python train.py --num_hidden_layers=10 --hidden_size=576 --num_attention_heads=9 --num_key_value_heads=9 --head_dim=64 --intermediate_size=1728 --vocab_size=8192 --hidden_act="tanh_gelu" --norm="layernorm" --norm_place="pre" --norm_eps=1e-06 --positions="learned" --qk_norm=false --attn_scale=0.125 --bias="all" --tie_word_embeddings=true --parallel_block=false --init="normal" --init_std_qkv=0.0244 --init_std_o=0.00546 --init_std_up=0.0244 --init_std_down=0.00315 --optimizer="muon" --learning_rate=0.0102 --beta1=0.95 --weight_decay=0.036 --lr_head=0.00562 --max_grad_norm=1.0 --warmup_steps=200 --schedule="wsd" --decay_fraction=0.563 --decay_shape="linear" --final_lr_fraction=0.0 --batch_tokens=131072 --max_seq_len=512 --doc_mask=true --z_loss=1e-05 --train_tokens=873800000 --max_steps=6667 --dataset="wikipedia_en"
MLP neurons of a small language model. Each row is named by its layer, matrix (up: input weights) and neuron, and shows model dimensions 192-255. Each number is 128 + 32 x the weight over its row's rms, rounded and kept within 0 to 255.
A block is one neuron, or neurons of one layer that tend to fire together. After each block is what it responds to, as a language model described it from the Wikipedia text at the highest values.

L4.up12 [ 66 110 149  94 125 187 154 126 104 125  76  95 117 205 131 106 177 174 124 138 210  41 152 142 157 119  75 128 130 156 158 192 140  76 151 141  98 122 119 168 108 120 117  85 105 153  52 136 125  85 144 174 150 115 130 147 162 145  81 144 100  81 142 125]
L4.up1203 [ 85 132 149 163 142 158 108 146  93 132  88 167 101 118 107 164 156 162  84  95 109 118 109 132 158 137 228 185 145 106 126 129 105  93 159 131 106 137 135 133 163  93 135 118 100 118  63 142 152 139 154 154 172 125 130 127 121 143 105 127 102 152 179 118]
Passive past participles

L4.up1269 [110 115  96 137 146 152  97 129 128 108  96 184  86 149 183 104 148  79 123 177 156 172 115 153 101 203  97 151 153 125  87 121 153 141 131  82 105 127 178 133 170 112  40 201 109 102 141  97 106  93 139 182 105  70 134 157 129 123 110 121 142 147 185  83]
L4.up1335 [ 96 157 122 171 143 140 111 122 148  92 131 141 179 148 152 126 103 107 131 153  72 133 136 152 130 216 115 101 119  85  89  77 122 126 157  86  99 177 161 135  95  99 112 151 167 113 207 112 146 111 168 128  89  80 160 148 137 125 131 130 116 144  76  99]
Numbers in statistics tables

L6.up234 [112 104 151  79  94  77 134 118  93 114 122 147 153  87 109 189 140 162 100 170 104 130 119 123 101 116 134 163 132 163 123 127  91 135 114 157 141 114 128 100 120  61 167 102 120 159 154 103 160 133 170 137 164 128 128 148 126 139 133 166 134 194  83 131]
L6.up521 [146 116 107  96  86 101 107 105 102 179 102 137 155 115 107 131 110 133  79 164 161 128 111 128 187  89 119 159 120  93 166 119 152  86  78 127 158 157 115  84 130 135 128  86 159 150 141 108 146 127 113 150 136 172 196 133 162 161 138  97 102 186  99 134]
L6.up1365 [156 131 134 108 111 105 132  68  96 148 123 108 140 111 120 209 170 138  83 154  86 166 143  97 135  85 171 125 153 151 171 161 109 131  92 111 122 120 135 123 138 126 128  59  83 125 142  85  97 139 185 120 110 175 148  95 136 103 169  63 138 184 139 146]
L6.up1645 [ 87 169  90 113  93 132 149 153  40 115  45 176 163 131 177 154 160 137 121 100  95 197  96 135 151 145 135 116 105  72  94 148  95  97 112  78 183 117  90 142 132 122 109 143 100 125 123 191 102 124 147 148 101  91 124 116 108  83 127 109  97 167 149  88]
Perfect auxiliary slot

L6.up1463 [116 153 133 159  94 127  96 186 114 164 108 150  83 104  83 145 133 139 109 121 130  45 121 101 158 148  93 154 136 119 143 150  71 109 131 131 142 146 182 125 136  67 137  76 106 151 127 183 155 103 149 140 195 113 103 143 114 142 129 122 111  93 161 173]
L6.up1626 [170  46 100 165 158 160 140 166  70  97 109 114  81  96 110 180 125 125 124 125 126 140 173 161 144 130 171 144 139 121 119 141 143  91 111 102  96  45 160  93 155 118 168 113 183 140 116 200 106 167 149 163 168 124 210 107 135 124 160 181 158  79 161 142]
L6.up1627 [ 59  90 165 116 160 148 100 146  93 180  84 133 105 189 108 120 141 173 167  51 139  65 154 149 161  99 118 120 143 121  95 184 167 114  90 125  78 144 187  54 153 100 140  76 160 163 133 115 168 152 173  82 107 154 106 164 120 144 124 106 101  96 186 156]
L6.up1691 [114 125 140 144 170 142  77 166  93 142  60 112 162 137  82 165  99 126  77 141 143 132 104 136 150 119 157 145 156 101 137 139  98  87 141 144 178  26 166 104 132 105 156 165 140 155 130 158 107 149 197  98 190 126 118 122 175  93  72 107  79 126 133 126]
Predicate end before complement

L6.up155 [171 149 156 165 122 139 123 127 142  75 131 122 132 108  68 118 138 122 183  96 152 150 126 170 133 112 116 140  61 152 109 102  94 104 149  87  97 117 123 140 124  54 164 112 134 124 108 150 111 140 116 164 110 103 120 151  98 134  96 185 158 159 183  98]
L6.up299 [ 55 124 109 158 101 175 118 125 145 110  98 102 102 171 144  90 159 108 123 147  97 131  77 149 109 169 107 114  70  73 133 100 173 124 140  79 137 169 139 159 104 172 109 131 137 122 103 156 135 153 105 125 167  97 117  83  83 133 119  93 105 103 150  98]
L6.up393 [114 113 148 142 135 130 117 138 132 178  68 169 102 140 136 116 165 121 116 143 118  79 162 165 133  78 124 178 124  84 130  94 161  99 152 108  83 175 146 130 236 146 158 132 127  90 126 124 126 146 159  95 168 135 109 111  83 166 137 120 114  96 126  67]
L6.up482 [ 89 165 141  88  87 161 158 201 160 125 152 106  87 148 119 181 121  92 106 133 126 119 135 123 205 170 153  83 112 139 112 114 145  83 166 134 170  94  92 142  93 203 202 107 140 137 140 167  75 151 148 109 152 176 109 103 125 128 108 178 159 127 175 143]
Numeric digit chunks

L7.up273 [132 182 146 168 128 129 101 168 209 164 117  92  81  79 117 121 100 159 146 141 129 143 104 169 176 152 171 173 133 222 165 191 151 116 142 108 109 126 113 158  95 149 128 114 146  79  91 164 125 143 109  91 113 123 126 121  72 192 132 120 119  91 164 171]
L7.up716 [151 124 164 141 131 124 108  89  88 122  69 125  86 132 119 116  49 124 146  66  83 141 146  94 143 151  94 141 134  75 133 116 148  81  80  97  68  89 137 174  75 127 107 146  23 153 150  87 133 173 119  71 167 130  99 120 136 125 103 102 115 110 125 185]
L7.up937 [130 145  95 123 111 141  90 121 121  71 128 128 151 155 170  88 112 128 138 121 156 118 130  77 104 130 144  84  80 161 151 143 131 138 116 103 132 178 124 170  97 182 109 128 135 113  76 132 118 116  86 133 151 167  86 166  76 179 145 185  89 151  64 144]
L7.up1144 [ 91 163 103 209 208 138  88 107 111 125 132  81 139 109 181 126  70 111 100 148 122 138 140 115 177  79 158 135 169 138 137 176 129 146 153 173 126 156 142 119 158 156 136 122 121  25 124 135  65 124  95 138 137 152 108 140 133 160 142 104  87 133 157 121]
L7.up1268 [142 142  82 206 145 114 123 118 160 108  89 154 102 165 142 114 149 110 152 116 147 101 163 170 132  74 105 115  97 155  97 120 107 104  98 114 164 135 146 112  88 142 161  82 110  96 145  98 101 135  48 130 101 146 159 170 114 146  93 150  94 155 113 106]
L7.up1370 [190 178 151  78  84 137  55 134 147  93 115 116 152 118 146 124 120 130 136  88  97 171 160 150 106 135 134 109 178 123 154 116  76 135 149 133 180 155 180 169 150 143 162 134 131 114 129 100 135 140  88 150  94 134  84 137 139 158 102  64 121 106  91 149]
L7.up1407 [137 111 110 130 116 148 152  96 156 137 150 132 134 176 146 156  98 133  61 206 170  70 107 110  91 102 128 180 101 112 129 106 185  98  94 131 152 175 128 155 130 139 128 137  76 165 114 169 146 109  98 144  87 171  70 122 121 136 133 159  96 115  71  83]
L7.up1590 [197 142 140 141  98 126 135 158 133 125 100 137 153 121 145 130 163 127 119 119 146 106 152 124  72 111 121 148 133 120  83 215  65 158 113  81  73 108 162  51 150 159  93 137 103 114 119  90  95 143 127 214 132 143 159 135 131 135 111 163  98 107 146  79]
Clause-ending comma after events

L6.up292 [117  82 151 130 143 133 167 116 129 158  80 169 191 134 219  95  93 134 161 110 139 118 133  99 164  69 155 169 127 108 153 128 146 113  90 164 178 134 106 143 129 161 123 147 152 178 177 124 117 113 129 116 185 126 115 134  79  87 149  95 192 132 113 143]
L6.up485 [ 72  91 163 153 150 163 132  78 179 106  80 105 132 204 156 177 135 149 108  94 149 116 126  93 135  98 167 113 147 116  93 123 119  70 144 104 120 102 151  85  79 133 160 178 124 101 133 168 103 146 109  99 123 109 160 150 103 131  74 195 123 158 156 104]
L6.up917 [134 109  88 123 141 119  98 135 142 153  65  90 100 119 166 125 106 122 111 107 162  81  71 114 161 120 173 165 155  99 143 139 189 120  93 100 141 149  96  54 172 127 119 121 152 129 145 125 110  76 138 141 180 101  94 129 160 155 135  90 131 125 149 135]
L6.up1257 [104 101  65 108  99 135 174  98 151 142  64  89 152 163 182 144 152 137 110 105  93 125 119 132 151 127 172 123 104 129 128 147 134 151 146 141 103 140 124  71  61 147 150 139 128  96 178 150 112 114 127 112 157  60  97 152 115 144 161 166 139 169 102  91]
Word-completing pieces

L4.up141 [154 186  99 199  59 106 118 133 109 121 113 116 114 124 152 136 153 131 117 130 135 131  86 101 153 131  94 140  99  94 112 106 129 150 156 173 113 133 159  15 131 134 125 130 118 190 138 191 155  94 101 107 101 150 115 126 131  99 104 159 129 155 173 120]
L4.up1133 [224 118 111 116 107 115 124  78 119 181 141 108 117 143 169 143  97 122  88 124 122 121 181  97 174 156 163 120 145 157 154 108  97 107  62 163  68 135 163 123 138  79  82 131 142 110 119 147  70 124 101 126  50 141 127 164 130 185  82 197 112 154 161 126]
Clause-ending comma

L6.up676 [124 205  17 103 182 157 169 136 129 101  91 128 208 102 138 140 190  99 172 139 136  99  92 110 103 136 135 123 142 163  84 151 179  96 139  92 113 167 145 100 165 136 149 165 134 149 145 154 101 137 118 188 116 148 112  95 121 183 160  97  94 104 123 142]
L6.up717 [137 121 144 117 129 133 115 137 159 130 143 122 137 141 169 154 151  96  79 138 144 125 102 155 146 120 157 157 152 163 129 172 181 131 141 124 106 156 155 104 144 114 109 191 132 103 221 119 149 112  89 113  71 124 112 148 146 139 190 150 113 106 185 127]
L6.up1062 [152 171 116 104 133 140 135 153  34 121 113 129 148 137 171 128 166  67 124 116 102 127  78 148  79 134  98  51 184 129  67 105 106 109 126  72  59 116 149 174 132  78 104 120 121 115 134 114 120 175 115 139 129 125 121  95 132 115  88 186 137 145  85 129]
L6.up1703 [172  86 163 134 130  94 166  72 101 157 129 214 142  93 114 154 113 139  67 108 118 107 104 137 162  71  83 134  88 117 144 147 137 165  83 168 173 149 114 129 174 148 152 172 131 133 113 114 121 152  87 172  70 206 138  79 107 137  99  91  72  71 164  96]
Pre-verb auxiliaries and infinitive to

L4.up246 [120  93 105 136 130 164  72  80 143  95  59 133 131  66 168  72 134 107 135  92 123 156 120 147 170 106 135 110 135 114 173 144 146  57  79 101 155 130 139 128 120 135 163 137 208 136 133 169 157 102 143  99 138 150  92 129 113 136 147 177 183 160 134  96]
L4.up687 [164 116 121 138 112  94 126 172  85 117 116 158 105 102 119 162  87 151  82 134 120  74  84 164 176  95 149 113 106 105 117 106  90 176 189 164 133 133 147 123  96  96 151 126 110 130  96 122 185 167 165 126 198 136 128 127 115  88 133 168 109 123  63  82]
Mid-word verb stems

L6.up57 [174 166 113 155 122 107 119 199 111 152 109 146 102 126  52  33 126 111 146 116 109 137 119 134 106 101 105 131 122  94  79 189 139 175  98 124 111 127 131 154  58  64 126 141 118 112 121 137  95 159 152 111 101 148 152  69  98 137 100 117 147  94 129  71]
L6.up376 [116 159  68 116 115 113  94 120 107 140  59 145 114 115 115 125 125  80 109  88 123 142 134  72 154 105 149 155 142 186 134 119 135  83 132 113 122 120 167 111 128 108 108  76 135 157 111 167 111 113 120 114 111 187 117 152 164 110 150 122  80  89 110 141]
L6.up1119 [ 94 166 123  61 151 118  85 126 143 109 135  95 122 151 123 118 133 121  90 141 113 167 121 134 152 142 145 100 195 185 158 104 124 124  98 117 148 150 142 118 135 132 159 106  63 176  85 160 150 131 101 112 125 160 137 109  92 130 151 162 151 152  96 162]
L6.up1563 [149 107  88 129  79 102 165 147  96 134 118 115 129  89 152 148 105 127 180 117 129  96 105 119 105 140 168 130 169 123 176 166 106 147 112 152 127  77 152 103 122 162 151  90 117 137  91 203 114 161 143 179 135 200 142 124 137  98 138 130  72 108  65  93]
Mid-sentence continuation commas

L7.up190 [104  71 120  74 133 126 168 176 115 131 149  98 143 139  86 109 155  86  85 143  97 190 123 156 142 113 153 152 156 204 142 123  99 148 117 130 144  93  86  79 103 127  61  88 114  87 148 151 132 157 105 158  81 126 116 106 171 164  91 115 134 152 102 135]
L7.up416 [139 106 119  85 177 115 132 140 119 161 121 108 112  92 213 150  96 156 136 104 148 129  86 111 158 131  82 148 158 127 135  95 162 112 116 125  87 174 153  93 132  92  96 173 141 143 158 107 111  97 164 119 143  67 176 142 160 100 114 124 167 105 117 132]
L7.up484 [136  90  97 117 140 151  86 107  87  78 123 126 123  95 115 209 130 154  52 113 148 160 173 141  96 154 144 188  80 126 136  70 138 130 134 123 119 112 110 130 126 118 144  96 129 139 103  84 139  90 165 140 123 146 134 125 135 151 107  89 113 154 115 101]
L7.up755 [ 99 114 135 139 114 144 145 114 128 101 115 102 146 113 202 193 122 113 131  97  42 171 165 119 154 118 122 110 150 176 115 149 158 125 128 108 115 118 103  98 133 152 173 105 180 117 127 103  82  85 178 196  98 131 107 108  97 131  78 177 150 187 150 117]
L7.up760 [ 95 138 133 121 105 125 126 162 104 131  87 135 149 170 197  89 119 129 111 106  95  38 190 108 130 121 187 132 121  81 116 102 116  85  89  93 112 108 150 149 128  98 123 159 134 108 107  99 100 145  51 176  88 121 113 109 107 129 139 145 140 105  77 112]
L7.up830 [ 30  97 172 183 113 120 176 103 113 145  97 159 117 161 185 128 118 127 141 167 158 131 130  87 145 125 132 118 132 131 143 126 119 114 144 119 103 153  78 109 154 102 112 190 118  90 109  98 131 150 121 134 131 132 109 135 118 164 194 127 128  61 140  72]
L7.up1024 [122  69 102 114 149 163 214 155 117 185 126 128 153 121 114 101 143  79  88 123  94 135  71 125 141 112  94 143 107 180 141 134 123 145 144 167 158  93  63  85 144 104  59 138 120  99 147 142 111 135  95 148 111 132 108 152 160 160 117 131 161 142  86 110]
L7.up1696 [101  63 102  59 153 190 129 161 138 204 182  82 135 136 209 130 146  95 133 143 162  97 109 146 116 139 173 142 175 157 118 163 126 111 133 115 178 154 134 126 117 146 121 131  80 130 165 114 128 155 108 122  71 126 166 145 160 113  97 137 173 168 145 150]
Mid-word fragments in rare words

L4.up732 [119 136 160 179 106 131 132 140 110 103 131 168 143 135 155  84  31  82 135 107 128 159 117 125 140 155 121 130  71  95 129 150 158  82  26 143 114 173 126 142 100 125 170 161 125 150  53 132 120 131 133 170 138 127 111 110 127 130 162 145 101 132 105 112]
L4.up1493 [ 83 129 148 157  92 158  89 149 115 122  85 186 153 142 118  91  96 106  94 165 149 165  54  95 100 106 140 120  90 120 142 125  90  84 112 124  91 141 174 138 136 136 130 103 108 178 135 197  60 142 173 137 165 155 135 164 187 118 118 135 132 128 141 135]
Verb-complement linkers

L4.up1081 [ 90 203 102 143 106 123 153 139 115 109 157  98 120 192 161 136 158 123 139 179 132 108  77 134  82 130 161  91 134  90 113 132 144 115 147 102 156 122 150 119 118 121 168 156 125 196 114 111  92 127 100 169 124 130 155 130  99 177  67  58 126 142 123 121]
L4.up1170 [202 116 124  74 134 131 116 135 116 126 134 128 163 143 107 177 136 177 116 137 112  98  95 131 156 118 140 112 162  89 155 149 193 133 153 109 120 138 135  87 139 165 151 150 100 103 143 109 152 116 106 190 140 171 130 123 113 153 168  87 153 146 124  90]
Infinitive "to" and modals

L7.up617 [128 129 104 140 149 117 146 102 155 156 150 118 136 106 143 120 138 170 135 139 129 133 163 157 116  70 146 155 117 126  61  91 126 122 107 190 165 164 115 149 153 106 148 150 150 109 128 136 167 168 137 143 136  66 101 101 132 159 114 170 112 107 157 109]
L7.up648 [121  94 176 122 117 146 163 129 163 108 142  91 150  69 143 142  96 182 153 137 179 181 162 136 157  99 151 156 107 156  97  56 118 146  66 133 153 103 115 132 130 118 123 110 112 124 139 155  94 106 146  78 128 127 147  41 130 154  64 155 167 161 123 100]
L7.up733 [ 85  80 119 205  73  91 176 138 114  64 115 123  65 121 142 134 139 104 139 122 161 168 178 172  49  71 142 125 152 130  84 114 116 130 114 138 117  89  56 100 103 134 200 148 117 150  96 191 175  85 148  66 104  93  97  89 150  98 103 154  92 153 111 104]
L7.up807 [159 140 142 170 115 123  75 112 106 117 158 128  37 156 143 127 124 173 161 198 166 156 127 181 102  63 115 140 151 158  68 144 175 113  98  99 155 127 126 100 112 118 162  92 148 125 126 143  85 123 128 157 101 127 119 109 130  97 186 144 120 153 175 155]
L7.up936 [109 117 138 155 163 113 178 125  91 176 117 122  99 158 113 115 186 130 178 131 148 135 157 154 139 107 145 157 141 143  98 134 149  88 157 179 128  91 160 136  80 184 153 118 141 190 147 143 116  70 142 152 141 152 151 136 105 145 164 156 168 136 151 147]
L7.up1010 [129  89 112  98 194 128 113 155 142 105 110  96 152 159 156 172  92 122 100 153 121 110  95 123 148 153 121 127 173 147 113 173 131 126 174 109 151  90 123  68 126 100 125 102 103  50  87 145 148 115 142 148 156 126 141 189 118  60 153 140 163  59 180  88]
L7.up1597 [102 114 121 121 149  87 119  93 137 133 114  85 149 138 109 161  76 114 130 102 103 107 133 145 115 173 193 195 156 144 145 159 159  87 135 107  91 158 138  61 165 161 132 137 137  95 137 114 153 188 170 144  79 128 116 124 149 113 139  81 125 154 144 117]
L7.up1641 [ 86 150 134 114 170 121 103 150 106  88 114 124 101 109 105 110 152 112 127 127 177 172 154 146  95 128 136 149  93 135 123 111 161 140 152 122 190 126 126 126 194  99 129 141 108 127 105 184 142 122 119  44 163  74 151 105 125 219  79  86  97 157 114 121]
Multiword-connective first words

L7.up475 [151 113 139 155 149 163 147 173 174 166 170 112 100 177 146 144 150 105  92 116  88 158  74  92 156 116 110  86 121 125 153 123 168 130  83  81 137 218 109  99 151 154 103 170 160 180 129 190 103 127  68 105 109 163 136 155 127 151  82 166 179 111  39 149]
L7.up489 [170 137  89 136 137 179 126 106 109 125 134 170  99 147 158 147 127 115  38 178 184  77 132 145 128 141 148 110 107  98 106  66 160  77 114 149 174 128 140 147  73 181 123  81  59 162  43  95 132 133 134 138 135 124 132  86 167 117  99 181 133  80  63 140]
L7.up608 [170 139  91 136 130 133  88  97 145 137 114 157 102 159 115 121 118 107  61 114 165 152  92 149 167 135 111 136  97 205 112 102 137 151 151 135 120 115 106 171  92 147 117  97 158 169 132 107 108  94 130 158 176  81  77 159 134 166  99 127 132 158 107  65]
L7.up971 [146 118  85 164 129 118 120 156 115 146 138 152  64 123  84 152  91 152  97 134 106 123 140 126  56  75  84 140 130 157 114 133 105 128 182  71 116  93 111 125  78 123 117 133  96 147 166 185 142 105 160 126  81 169 122 156 166 124  97 120 214 139 107  68]
L7.up1146 [163 133 121  85 125  77 147 165 156 149 110  97 105 120 160 156 168 170 137 150 117 111 180 159 139  96 126  58 123 138 152 138 124 124 106 124 135 206 121 141 101 120  92 113  83  62 195 158 144 122 181 169  95 150  79 120 151  92 118 151 126 140 138 115]
L7.up1191 [ 84 149 115 107  91 160 129 124  85  72 113 160 117 115 167 174 184  35 107 100 138 125 142 126 114 147 100 136 155 143 108 188 126 168 151 152 145 205  67 157 157 178 151 137 139  95 102  75 124 187  79 148 137  84 120 119 132 128 149 119  59 156 120  74]
L7.up1604 [ 97 119 142 146 124 163 117 118 104 134  89 114 196 137 172 180 147 189  99  79  99 115  76 105 134 111  93 150 106  86 122 139 155 126  50 138 161  94 110 127  95 159 142  77 183 169 206 119 134 151 113 150 147 161 138 148 121 127 114 145 141 143  99 140]
L7.up1706 [120 151 115 133 155 168 104  90 144 138  75 174 104 133 151 130  86  79 161 134 157 133 165 145 129 158 111  90 142 106 119  88 133 126 160 177 114 117  97  81 102 136  76 202  58 110 128 154 110 161 175 139 149 174 198 129 169 149 133 129  53 114 113 159]
Verb-introducing to and modals

L7.up154 [113  93 137 113 117  90 101 149  90 149 157  79 184 179  70  64 140 137 128 105 134 159 182  88 118 110  78 113 141 144 154 183 117 117 133 145 123  98 188 130 127 134 105 131 195  77 145  93 162 123 100 119 107 153  93 115 132 125 179  93 129 163 192 161]
L7.up358 [133 134 107 143 145 147 141 116 118 188 128  74  77  94 110 108  87 107  59 149  87  87 122 136 153  91  82 199 106 110 114 149 128  69 135 175 135 108 140  92 105 131  95 148 193 101 157 155 127  91 144 166  94  72 124 126 160 146 109 101 162 132  92  95]
L7.up1025 [115 136 127 164 101 138 105  92  90 159 119 125 109 105 120 192 151 143  85 151 127 186 128 142  83  97 117 144 195 173 119 126 118 157 143  85 141 139  90 165 132 126 111 131 144 100 146 119 142 107 109 178 134 149 125 132  81 176 102 122 112  77 147 149]
L7.up1054 [ 98 141 192 177 148 155 149 124 154 173  87 164 128 140 193 163 129 211 124  81 132 209 181 105 155  99 101 126 108  99 175 104 101  83 127  98  95 134  85  60 146 127  67 177  88 127 130 143  73 101 133 168  84 126  98 113 141 160 142 151 134 134 100 148]
L7.up1182 [121 176 110 229 101 149  84 169 143 126 125 131  81 102  71 214 101 156 134 107 133 113 124  88 132  33 140 146 105  88 172 137 152  89 154 131  91 190  81 119 135 102  54 180 105 176 144 116  70 186 175 149 118 108 191 100 101 103 168 116 143 101 164 130]
L7.up1284 [ 88 111 111 119 109  76 144 179 128 159 157 166 170 145 145 123 127 156 129 141 128 147 155 144 130 157 104 157 181 143 129 152 154 123  96 133 161 160 156 130 153 168 139 178 148  88 134 179 139 182  88 110 154 144 178 146 130 124 119 126 155 120 151 124]
L7.up1545 [102 158 104 190  18 129 137 144 133 113 107  81 145 142  73  96  90 158 119 130 149 149  81 159 108 135 112 168 150  75 126 155 155 146 141 191 112 129 124  62 115 149 121  64 109 152 149 161 150 102 175 139 183 155 112 161  99 151 123 132 121  51 140 114]
L7.up1714 [131 236  71 114 107 149 180 139 135 135 120  80 139 118 164 120  92 113 145 150 160 107 152 179 130 167 109  79 181 135 185 180 128 130 174  94 146 173 149 150 206 148 106 162 139 107  80 150  98 125 100 151  95 104 183 101 126 167 100 109  96 130  96 175]
Table cell end tokens

L7.up16 [ 96 153 120  71  78 173 156 132  83 133 119 217 168 127  83 133 116 105 101 142 161 172 129 126 100  93 155 147 180  81  60 128 148 130 166 117 133 132 128 130 104 165 121 146 141  82  73 114 126 156 112 144 146 189 138 176 130 117 123  85 121 138 127 100]
L7.up179 [ 71 153 117 126 114 162 116  98 138 107 150  92  87 118 134 106 122 137 116  96 134 127 119 127 128 103 169  91 153 145 166 148 103 119 130  97  99 135 118 113 194 105 135  99 103  77 138 144 192 139  97 196 133  98 183 159 120 119 147 156 127 145  87 159]
L7.up595 [163  78 115 148  81 172  93 121 130 144 172 120 156 114 164 122 136 131 128 126 129  88 161 115 110  94 105 177 108 167  98 170 108 102 168 119 136 101 123  84 154 128 168 140 143  82  98 143 163  96 221 142 165  60 147 113 158  74 150 133  60 125 159 130]
L7.up764 [170 123 111 130  92 126 132 159 163  76 138 123 106 130  91 137 100 166 113 136 107 120 127  83 139  71 123 142 116  75 129 167 180 121 145 106  95 177 117 163 147 124 134 116 110 161 142 125  90  83 183 146 192  71 108  96 165 143 148  82 137  67 145 160]
L7.up818 [177 168 154 108  93 127 150 109 100  78 167 130  91 160  61 139  94 161 135  99 124 138 117  91 145 159 138 136 143 116 144 163 127 110 160 168 112 146 169 135  75 105 122 140 123 152 181 103 123 138 133 144 124 130 158 123 146 150 114 151 165  75 178 152]
L7.up1124 [137 152  86 141 130 119 128 158 120  33  99 198 116 130 110 114  60  90  82 135 176  65 130  68 137 146  75 131 124 109 117 174 125 123 171 142 120 178 197  92 122 110 203 120 158 169  83 154 138  87 104 137 120 135 142 146 136 149 167 110 117 119 122  85]
L7.up1415 [162 115  91  96 132 140 129 126 125 131 106 104 163 162 109 125 123 134 144 180  87  95 137 207 206 142  76 119 146  93 101  97 128 125 201  88 144 124 138 159 138  85 199 153 144 101 160 149 170 103 142 126 141 106 124 135 127 151  87 145 117 170 192  68]
L7.up1680 [150 141 110 101 178 117 138 128  77 115 125  82  99 133 160 141 151 158  73 139 144 239 160 123 112 134 103 111 126 122  74 158 133 118 108 145 120  80  93  60 150 124 121 132  95 170 116 175 189 195 166 139 110 162 163 147 126 158 124 176 124 176 164 118]
Verb-phrase final pieces

L4.up65 [184 131 168 120 193  92 197 115 157 104 139 148 148 112 181  97 133 126 139 188 115  97  41 227 144  85 129  83 179 121  93 129 107 114 152  96 141 177 126  75 173 147  97 171  64 148  98 103 144  85 101 178 157  90 144 118 134 126 106 101 116 142 137  98]
L4.up1627 [120 157 172  71 157 132 106 101 140 148 122 146 102  97 124 180  96  88 166 168 103 137 101 163 166 155 113 120 132 148  77  82 180  90 123 153 140  69 121  91 127 100 146  71  86  93  96 120 135 152  80 201 132 127 134 126 155 129 123 123  93 131 115 151]
Word-start fragments after capitals

L7.up399 [150 147  98 150  95 171 129 126 157  76 164 160 158 104 144 142 160  88 131 173 154 150 180 129 124  90  67 134 118 108 155 146 177 167 109 158 162  94  96 167 187 101  80 143 228  93 124 142 117 186 111 117 108 126 107 157 124 162 151 112 106 108 124 125]
L7.up453 [ 97 142 126 103 105 181 215 119 183 116 124 105 171 148 126  87 151 122 116 116 161 167 159 117 164 104 107 145 143 161 148 198 175 130 149 117  88 161 124 142  95 123 108 149 173 138 148 133 176 118 118 144 113 105 199 123 131 209 124 157 156 144 135 123]
L7.up454 [ 94 111  86 183 136 120  97  98 123 106  84 124 151 160 154 131 105 193  99 130 141 173 135  70  92  78 141 191 147 127 159 113 147 188 108 106 127 111  99 141  78 135  99 123 161 120 181 200 128 173 134 149 153  90  75 189 192 134 111 140 118 145 180 139]
L7.up482 [176 102 131 116 106 154 147 164 118 116 104 183 160  69 152 140 104 120  95 197 142 121 130 121 120 129 143 149  78 114 169 122 134 147 133 139 147 153 102 151 126  78 136 139 133 167 121 172 127 136 130 125 156 117 136 144 108 175 108 115 131 160 133 181]
L7.up573 [179 140 121 149  93 143 125 158  80  99 100 153  76 120 106 120 176 130 103 165 142 121 134 103  95 106 122 189  79 166 117 119  71 165 176 101 167 152 152  78 136  76 163 117 104 134 102 163 115 147 144 103 106  93 114 133 109 144  82  98  80 175 139 172]
L7.up905 [ 92 145 196  65  76 112 173 170 147  90 158 168 175  95 145 155  97 169 117 173 148 116  69 159 120  90 138 164  97 118 161 149  98 170 154 147 104 112 123 108 108 105 177  88  99 139  77 119 140 109 187 130 126 145 210 139 124  93 114 105 142 152 108 145]
L7.up1431 [107 131 158 110  47 129 122 151 126 127 136 114 110 162 138 110 163 159  86 211 136 138 165  72 167  78 143 190 141 158 126 142  95 134 118 127 172 165 135  73 159 154 130 127 121 139 170  86 114 164  55 129 141 128 105 194 114 141 120 146  67 164 122 145]
L7.up1709 [ 98 156 153 135 130 133 175 122 145  82  95  92 166  83 121 132 146 144 140 142 107 136  75 118 129 102 119 162 151 137 145 154 191 120 112  90 111 134 104  70 152 164  93 164 162 163 165 185 145 109 120 175 111 125 123 138 180 164 131  94 124 161 130 123]
Pre-verb position

L6.up127 [138 140 129 137 111 160 111 122 166 150 115 101 125  92  98 193 154 154 113 127 141  89 123 134 171 131  80 138 126 129  78  77  82 139 125 125 141 169 107  70 151  83  78 151 139 102  93 117 118 138 159 177 112 134 162 159 137 147  78 169 147 193 133 141]
L6.up147 [102 138  70 156 140 176  92 155 159 183 149 145 159 120 160 160 132  95 129 128 112 147 106 187 150 154  94 166  97 159 117 111 126 146 105 128  96 173 171 111  94  88  98  98 164 176 155  84 151 118 144 150 109 149 146 167 100 139 111 149 170 124 119  82]
L6.up776 [ 80 154 127 115 167 110  62 149 185 106 130 197 174  73 156 150 127 145  95 109  89 105 111 103 111 104  76 134 170 173 171 174 144 137 138 101 117 197 131 108 134 104 142 143  94 101 141  89 114 128 110 143 144 145 174 104 177  61 124 142 126 127  75 128]
L6.up1390 [ 90  66 118  85  88 146  97 107 140 172 137 119 164 145 117 111 119 158  78  85 102 134 109 125 196  98  75 173  86 174 117 143 179 108 120 153 147 102 159 110 128 118 180 138 146  78 104 131 112  95 146 176 101  91 199  89 168  90 116 146 160 136 143 141]
Vowel pieces in foreign names